{
  "hidden_size": 160,
  "rope_theta": 10000.0,
  "bias": "qkv",
  "tie_word_embeddings": true,
  "parallel_block": false,
  "lr_mult_down": 3.0,
  "beta1": 0.9,
  "max_grad_norm": 0.5,
  "schedule": "cos",
  "max_seq_len": 1024
}
MLP neurons of a small language model. Each row is named by its layer, matrix (gate and up: input weights) and neuron, and shows model dimensions 16-111. Each number is 50 + 10 x the weight over its row's rms, rounded and kept within 0 to 99. A neuron's up and down rows have the sign that makes its largest values positive.
After each neuron's rows, "fires on" lists the tokens most often at its 100 highest values on Wikipedia text that the model never trained on; "fires in" lists the words (lower case) most often at its 100 highest values on Wikipedia text that the model never trained on.

L5.gate91:52 61 53 54 43 44 44 58 56 34 54 58 37 31 36 46 31 46 54 38 52 45 51 17 52 54 38 51 42 57 71 44 39 68 47 49 47 51 54 39 37 54 45 65 45 57 59 48 48 51 64 57 51 43 45 34 37 45 60 63 41 37 53 55 44 61 63 47 38 56 52 49 67 54 57 41 69 60 32 39 50 24 57 37 40 46 31 54 57 55 50 66 51 40 47 38
L5.up91:56 43 63 61 40 37 59 52 55 42 60 55 42 37 63 43 42 56 36 41 48 47 47 38 69 47 35 40 35 47 61 32 37 67 57 59 64 39 41 53 35 51 46 60 56 64 44 50 42 64 50 57 58 38 59 32 50 47 71 51 54 40 65 49 57 52 62 53 47 47 61 61 77 36 64 37 48 56 26 47 45 17 56 48 43 56 51 54 52 42 47 52 36 45 35 32
fires on: " Par", " work", " par", "h"
fires in: "work", "paris", "parish", "working", "parliament", "works"

L2.gate134:40 66 48 59 61 48 46 45 37 51 57 47 60 44 49 43 53 65 39 54 33 37 55 49 53 69 34 65 49 52 46 50 54 51 43 71 56 55 50 55 66 52 52 43 60 35 49 54 69 37 32 63 43 43 59 43 52 49 52 40 45 77 52 51 58 41 52 41 58 53 49 27 34 43 58 37 52 50 62 36 47 52 54 40 59 49 34 60 55 37 26 49 66 48 49 36
L2.up134:53 63 51 52 42 29 50 46 57 50 46 71 43 54 47 51 55 28 46 50 67 78 29 54 55 59 56 50 59 61 56 42 49 45 59 47 34 59 59 53 49 38 57 59 56 53 69 44 44 63 48 62 41 58 57 57 42 62 43 42 66 30 60 40 47 39 54 43 63 64 45 61 23 57 55 56 65 53 47 71 42 53 57 56 51 58 51 50 53 50 63 45 49 39 50 63
fires on: " she", " they", " he"
fires in: "they", "she", "he"

L12.gate49:45 23 40 47 51 51 68 52 42 44 71 60 48 25 66 63 49 68 51 73 34 35 51 38 60 54 44 60 49 59 61 38 50 58 54 58 46 47 58 39 41 39 40 38 52 61 55 50 41 63 43 49 51 65 51 48 53 59 34 65 45 59 71 54 49 40 59 56 40 53 62 52 63 36 54 49 40 55 50 45 44 53 57 67 47 34 67 38 44 49 46 53 49 44 41 46
L12.up49:19 62 60 54 60 68 58 57 51 54 49 64 50 51 52 47 47 46 51 52 50 43 69 47 45 23 57 43 56 61 47 36 37 52 44 41 52 57 47 52 45 41 56 57 62 49 47 49 56 27 39 44 46 52 53 58 37 59 55 55 52 58 45 67 48 43 45 43 49 62 71 55 55 55 59 43 46 67 64 36 55 46 69 55 46 62 55 44 38 47 68 38 54 58 53 37
fires on: "ed", " based", " building", " located", " office", "ing"
fires in: "based", "building", "located", "office", "working", "resulted"

L3.gate302:64 65 76 58 55 57 57 38 50 67 41 39 31 48 41 49 56 52 56 47 58 56 49 32 63 58 39 45 64 43 58 33 62 53 42 40 50 46 62 43 58 51 36 45 54 32 50 47 65 47 50 50 37 45 38 41 47 40 44 46 51 55 47 60 48 52 44 54 28 54 44 61 37 44 53 41 66 53 66 39 60 47 51 64 48 59 52 58 54 40 56 53 77 61 58 40
L3.up302:45 43 60 54 43 47 51 64 59 45 53 58 47 45 40 45 66 45 49 45 90 53 52 65 67 58 39 59 44 59 58 34 45 56 38 39 39 54 21 40 41 42 49 44 53 65 36 30 53 54 46 45 57 48 51 69 32 49 46 44 54 53 42 57 42 52 37 48 56 60 59 66 65 69 47 48 44 54 54 58 53 51 54 59 53 46 53 40 52 53 61 55 55 34 46 59
fires on: " New", " 50", " St.", " 40"
fires in: "new", "50", "st", "40"

L3.gate384:41 50 53 57 49 48 62 46 56 35 38 49 50 54 49 56 47 61 47 41 45 42 61 49 59 56 54 46 41 21 67 49 29 58 66 39 52 45 58 59 46 43 49 49 50 52 38 49 57 50 47 51 33 49 37 31 41 46 55 51 57 47 39 47 46 64 49 66 49 32 57 56 41 40 52 44 59 50 48 56 53 41 57 38 46 65 47 36 56 37 47 57 50 34 39 38
L3.up384:40 66 43 49 44 48 49 57 56 23 48 37 62 35 56 29 58 58 48 42 57 40 60 44 48 51 52 69 40 32 34 57 47 61 49 65 42 58 46 50 47 28 54 58 36 37 41 42 48 47 62 50 42 48 36 41 34 26 53 37 44 38 55 50 38 65 53 54 46 29 27 48 53 55 55 57 57 41 42 44 59 45 56 27 43 47 60 48 45 50 43 39 49 28 48 49
fires on: " par", " Par", " stud", " local", " European", " profess"
fires in: "local", "paris", "parish", "european", "studio"

L13.gate264:45 63 47 62 42 53 51 66 40 44 49 50 54 57 52 45 61 57 55 62 27 48 36 68 50 56 48 55 37 57 59 28 55 34 43 57 44 48 71 46 51 43 53 54 48 63 66 42 51 38 41 64 46 42 56 58 59 35 48 40 61 51 45 62 46 41 38 42 44 52 48 42 44 70 52 53 48 44 56 52 62 53 41 49 45 42 51 65 52 58 60 39 45 61 59 56
L13.up264:48 42 51 57 36 31 51 54 51 45 52 62 50 59 50 43 37 49 56 48 49 59 44 44 55 57 63 35 37 50 56 56 57 43 53 41 48 40 53 45 47 37 37 62 71 46 70 41 44 38 44 54 19 52 47 48 47 46 69 54 52 36 44 50 37 57 59 42 62 52 46 44 41 47 61 36 46 42 52 35 37 50 58 61 59 60 43 62 30 48 55 68 37 44 35 49
fires on: " can", " to", " that", "es", " who", "s"
fires in: "can", "to", "that", "who", "which"

L8.gate8:35 60 50 55 40 42 55 54 36 53 28 52 58 64 59 48 62 50 43 51 54 59 52 36 60 49 63 44 23 55 51 52 58 41 29 55 51 32 55 54 46 50 41 65 42 49 52 54 51 43 41 60 35 48 54 47 52 55 37 39 53 44 52 40 34 54 62 50 68 62 36 59 45 68 49 54 28 37 48 32 29 52 54 45 59 50 42 53 60 59 58 51 48 58 50 60
L8.up8:44 46 38 52 43 47 44 61 48 54 39 15 60 60 69 63 56 57 71 57 45 38 45 48 49 43 64 57 60 71 65 43 50 57 42 61 59 51 46 47 57 36 45 49 32 55 43 45 36 57 47 45 39 39 33 39 38 45 36 48 43 56 46 52 41 52 61 53 42 64 59 39 32 43 51 57 38 53 40 61 59 46 60 75 51 61 58 55 45 55 52 49 44 60 38 43
fires on: "re", "le", "er", "les", "adem"
fires in: "castle", "theatre", "center", "centre", "academy", "articles"

L12.gate113:48 45 53 51 51 45 36 56 40 42 44 46 54 76 40 43 54 60 48 50 35 36 49 60 51 54 48 61 50 46 43 30 39 34 51 65 50 44 31 62 55 47 39 44 49 54 48 45 33 45 47 38 47 61 51 44 46 55 40 34 63 26 36 44 52 35 47 51 62 40 62 34 42 47 38 47 62 50 49 43 53 53 42 54 51 44 57 60 42 52 46 59 57 69 59 35
L12.up113:62 53 65 51 63 56 38 57 32 47 52 51 42 29 61 60 48 46 60 56 39 48 49 45 60 59 60 38 40 56 40 36 34 63 49 41 40 37 58 57 54 59 46 36 53 50 45 50 38 66 46 60 42 61 47 58 32 45 66 54 36 41 44 59 52 56 56 69 54 37 66 38 33 53 65 42 52 67 45 61 51 61 42 43 48 33 57 51 46 54 44 59 36 52 50 65
fires on: " to", "ut"
fires in: "to", "lieutenant"

L4.gate214:56 40 51 61 64 53 44 32 66 61 60 51 56 50 39 56 36 44 46 46 56 49 46 41 53 43 34 62 59 66 47 48 72 62 31 40 56 46 65 62 36 48 59 60 61 47 32 62 42 64 56 55 51 45 45 60 38 48 50 54 42 43 45 57 53 43 45 44 47 63 45 53 54 75 47 51 49 67 44 48 56 51 37 32 50 40 62 54 65 29 63 52 52 33 55 53
L4.up214:49 56 68 58 33 35 43 42 63 49 54 36 51 38 40 63 47 46 62 49 53 53 56 50 39 43 34 38 54 55 40 44 60 56 46 38 51 45 48 36 33 46 43 61 55 63 34 34 29 50 50 58 48 62 40 64 30 53 31 48 43 45 46 62 40 44 47 56 56 55 41 65 32 48 61 41 58 46 52 43 53 60 49 57 61 43 50 41 64 41 52 42 55 31 59 40
fires on: " New", " in", "In", " In"
fires in: "new", "in"

L2.gate218:58 38 45 54 51 38 35 43 41 54 78 55 50 45 48 50 52 55 49 57 42 65 58 61 48 43 26 47 34 42 40 47 46 65 52 53 41 44 48 63 40 37 50 51 51 44 57 48 54 61 34 54 31 34 76 36 38 65 52 55 43 54 65 54 32 49 67 52 47 43 70 37 61 35 58 52 67 51 44 44 53 54 59 50 54 59 31 56 51 45 42 56 29 47 50 38
L2.up218:40 54 68 56 36 63 52 43 45 63 39 57 52 58 50 36 57 59 33 58 68 45 47 58 70 59 51 46 55 65 56 47 60 48 55 51 47 39 54 54 44 59 41 54 67 38 64 44 59 48 68 53 30 45 55 41 75 60 66 28 61 49 44 46 55 58 41 53 55 52 32 36 37 53 54 61 47 37 78 43 55 40 50 59 50 47 47 69 53 55 55 48 49 48 30 56
fires on: " they", " Division", " League"
fires in: "they", "division", "league"

L3.gate246:71 54 68 39 48 59 42 44 43 41 64 50 54 44 41 36 45 47 58 43 57 42 36 50 27 50 40 58 55 56 51 37 42 55 52 57 49 40 52 61 47 44 44 56 30 69 43 38 25 49 50 62 43 50 66 59 49 53 46 46 44 31 45 53 57 62 44 57 46 41 59 61 46 48 64 50 59 61 56 52 48 34 59 46 62 41 57 52 56 37 48 31 58 55 57 47
L3.up246:68 65 78 32 52 37 44 56 46 58 46 50 46 49 71 36 36 62 50 60 50 47 67 52 47 69 41 39 15 57 54 52 53 50 51 57 68 37 45 64 37 49 39 38 41 61 51 48 45 55 32 61 42 56 46 45 58 37 58 59 38 38 64 53 35 55 60 34 44 32 60 43 50 47 53 53 41 42 61 61 64 46 60 49 47 39 61 47 44 57 56 42 54 48 49 57
fires on: " be", "uk", "ivers"
fires in: "be", "suzuki", "duke", "luke"

L3.gate362:44 38 49 51 58 53 72 46 36 32 42 51 53 54 36 61 50 34 56 53 56 68 30 51 76 52 52 69 40 45 60 38 44 61 37 58 41 49 48 38 51 35 44 37 37 56 62 60 48 53 51 61 39 46 48 46 32 43 48 32 34 54 61 38 50 41 40 45 70 42 46 59 63 31 42 54 40 48 46 71 54 49 46 50 55 59 51 42 54 23 38 39 40 31 34 47
L3.up362:50 42 60 46 37 51 58 55 35 36 43 65 43 48 38 53 49 51 46 51 48 45 42 59 52 56 28 59 33 36 49 67 55 53 52 64 48 77 53 56 59 70 59 55 61 42 54 40 40 57 67 43 57 53 38 58 55 47 44 49 58 43 59 37 47 46 34 46 42 41 48 34 49 49 50 37 44 57 52 52 60 57 45 44 54 43 50 49 48 56 48 19 45 54 62 55
fires on: " of", " de", " profess", " educ", " colle", "ism"
fires in: "of", "de", "professional", "education", "collection", "church"

L15.gate183:42 51 47 16 37 51 53 53 49 46 67 44 49 60 55 72 62 54 54 40 53 54 72 59 62 25 45 43 67 44 39 56 44 65 44 45 49 51 51 60 54 62 43 77 48 58 37 49 58 47 44 46 60 42 47 70 34 64 46 66 57 51 51 50 61 41 55 38 58 42 46 39 29 51 43 57 37 52 50 47 56 43 63 50 46 59 54 58 52 52 54 37 47 50 51 43
L15.up183:34 42 39 53 38 62 55 47 49 55 56 48 44 73 74 61 57 49 44 56 63 47 50 46 44 42 41 59 45 45 56 46 43 41 61 56 40 51 49 61 43 38 22 68 42 43 55 43 42 39 57 45 55 49 61 52 58 58 39 63 43 42 35 50 33 39 40 42 59 49 40 42 42 57 38 46 60 42 57 62 34 39 64 51 57 55 42 51 62 36 49 36 60 50 72 42
fires on: " al", " as", " Al", " to", "te", " km"
fires in: "al", "as", "to", "route", "km", "born"

L10.gate125:52 39 67 55 46 47 38 49 39 52 54 58 57 43 33 66 60 43 51 68 51 33 49 54 74 56 56 51 42 39 45 56 57 46 53 39 64 58 53 50 38 55 57 36 64 48 48 48 55 30 48 41 50 54 29 50 48 41 48 59 50 43 47 61 51 52 55 45 37 43 35 44 62 32 37 69 30 55 44 61 45 36 58 43 47 48 75 56 44 57 69 53 35 47 33 51
L10.up125:48 54 45 68 46 69 48 57 49 51 53 30 47 49 62 60 59 61 68 63 58 47 46 60 60 38 47 66 62 54 41 46 39 44 65 49 46 39 55 46 44 47 60 62 47 54 48 37 50 39 55 38 37 53 49 49 63 51 26 36 55 56 62 47 34 34 30 45 33 42 42 36 44 69 57 46 58 48 47 51 49 44 63 32 45 41 62 48 32 46 47 34 48 52 28 48
fires on: " located", " based", "ind", "ed", "her", " build"
fires in: "located", "based", "either", "finds", "built", "county"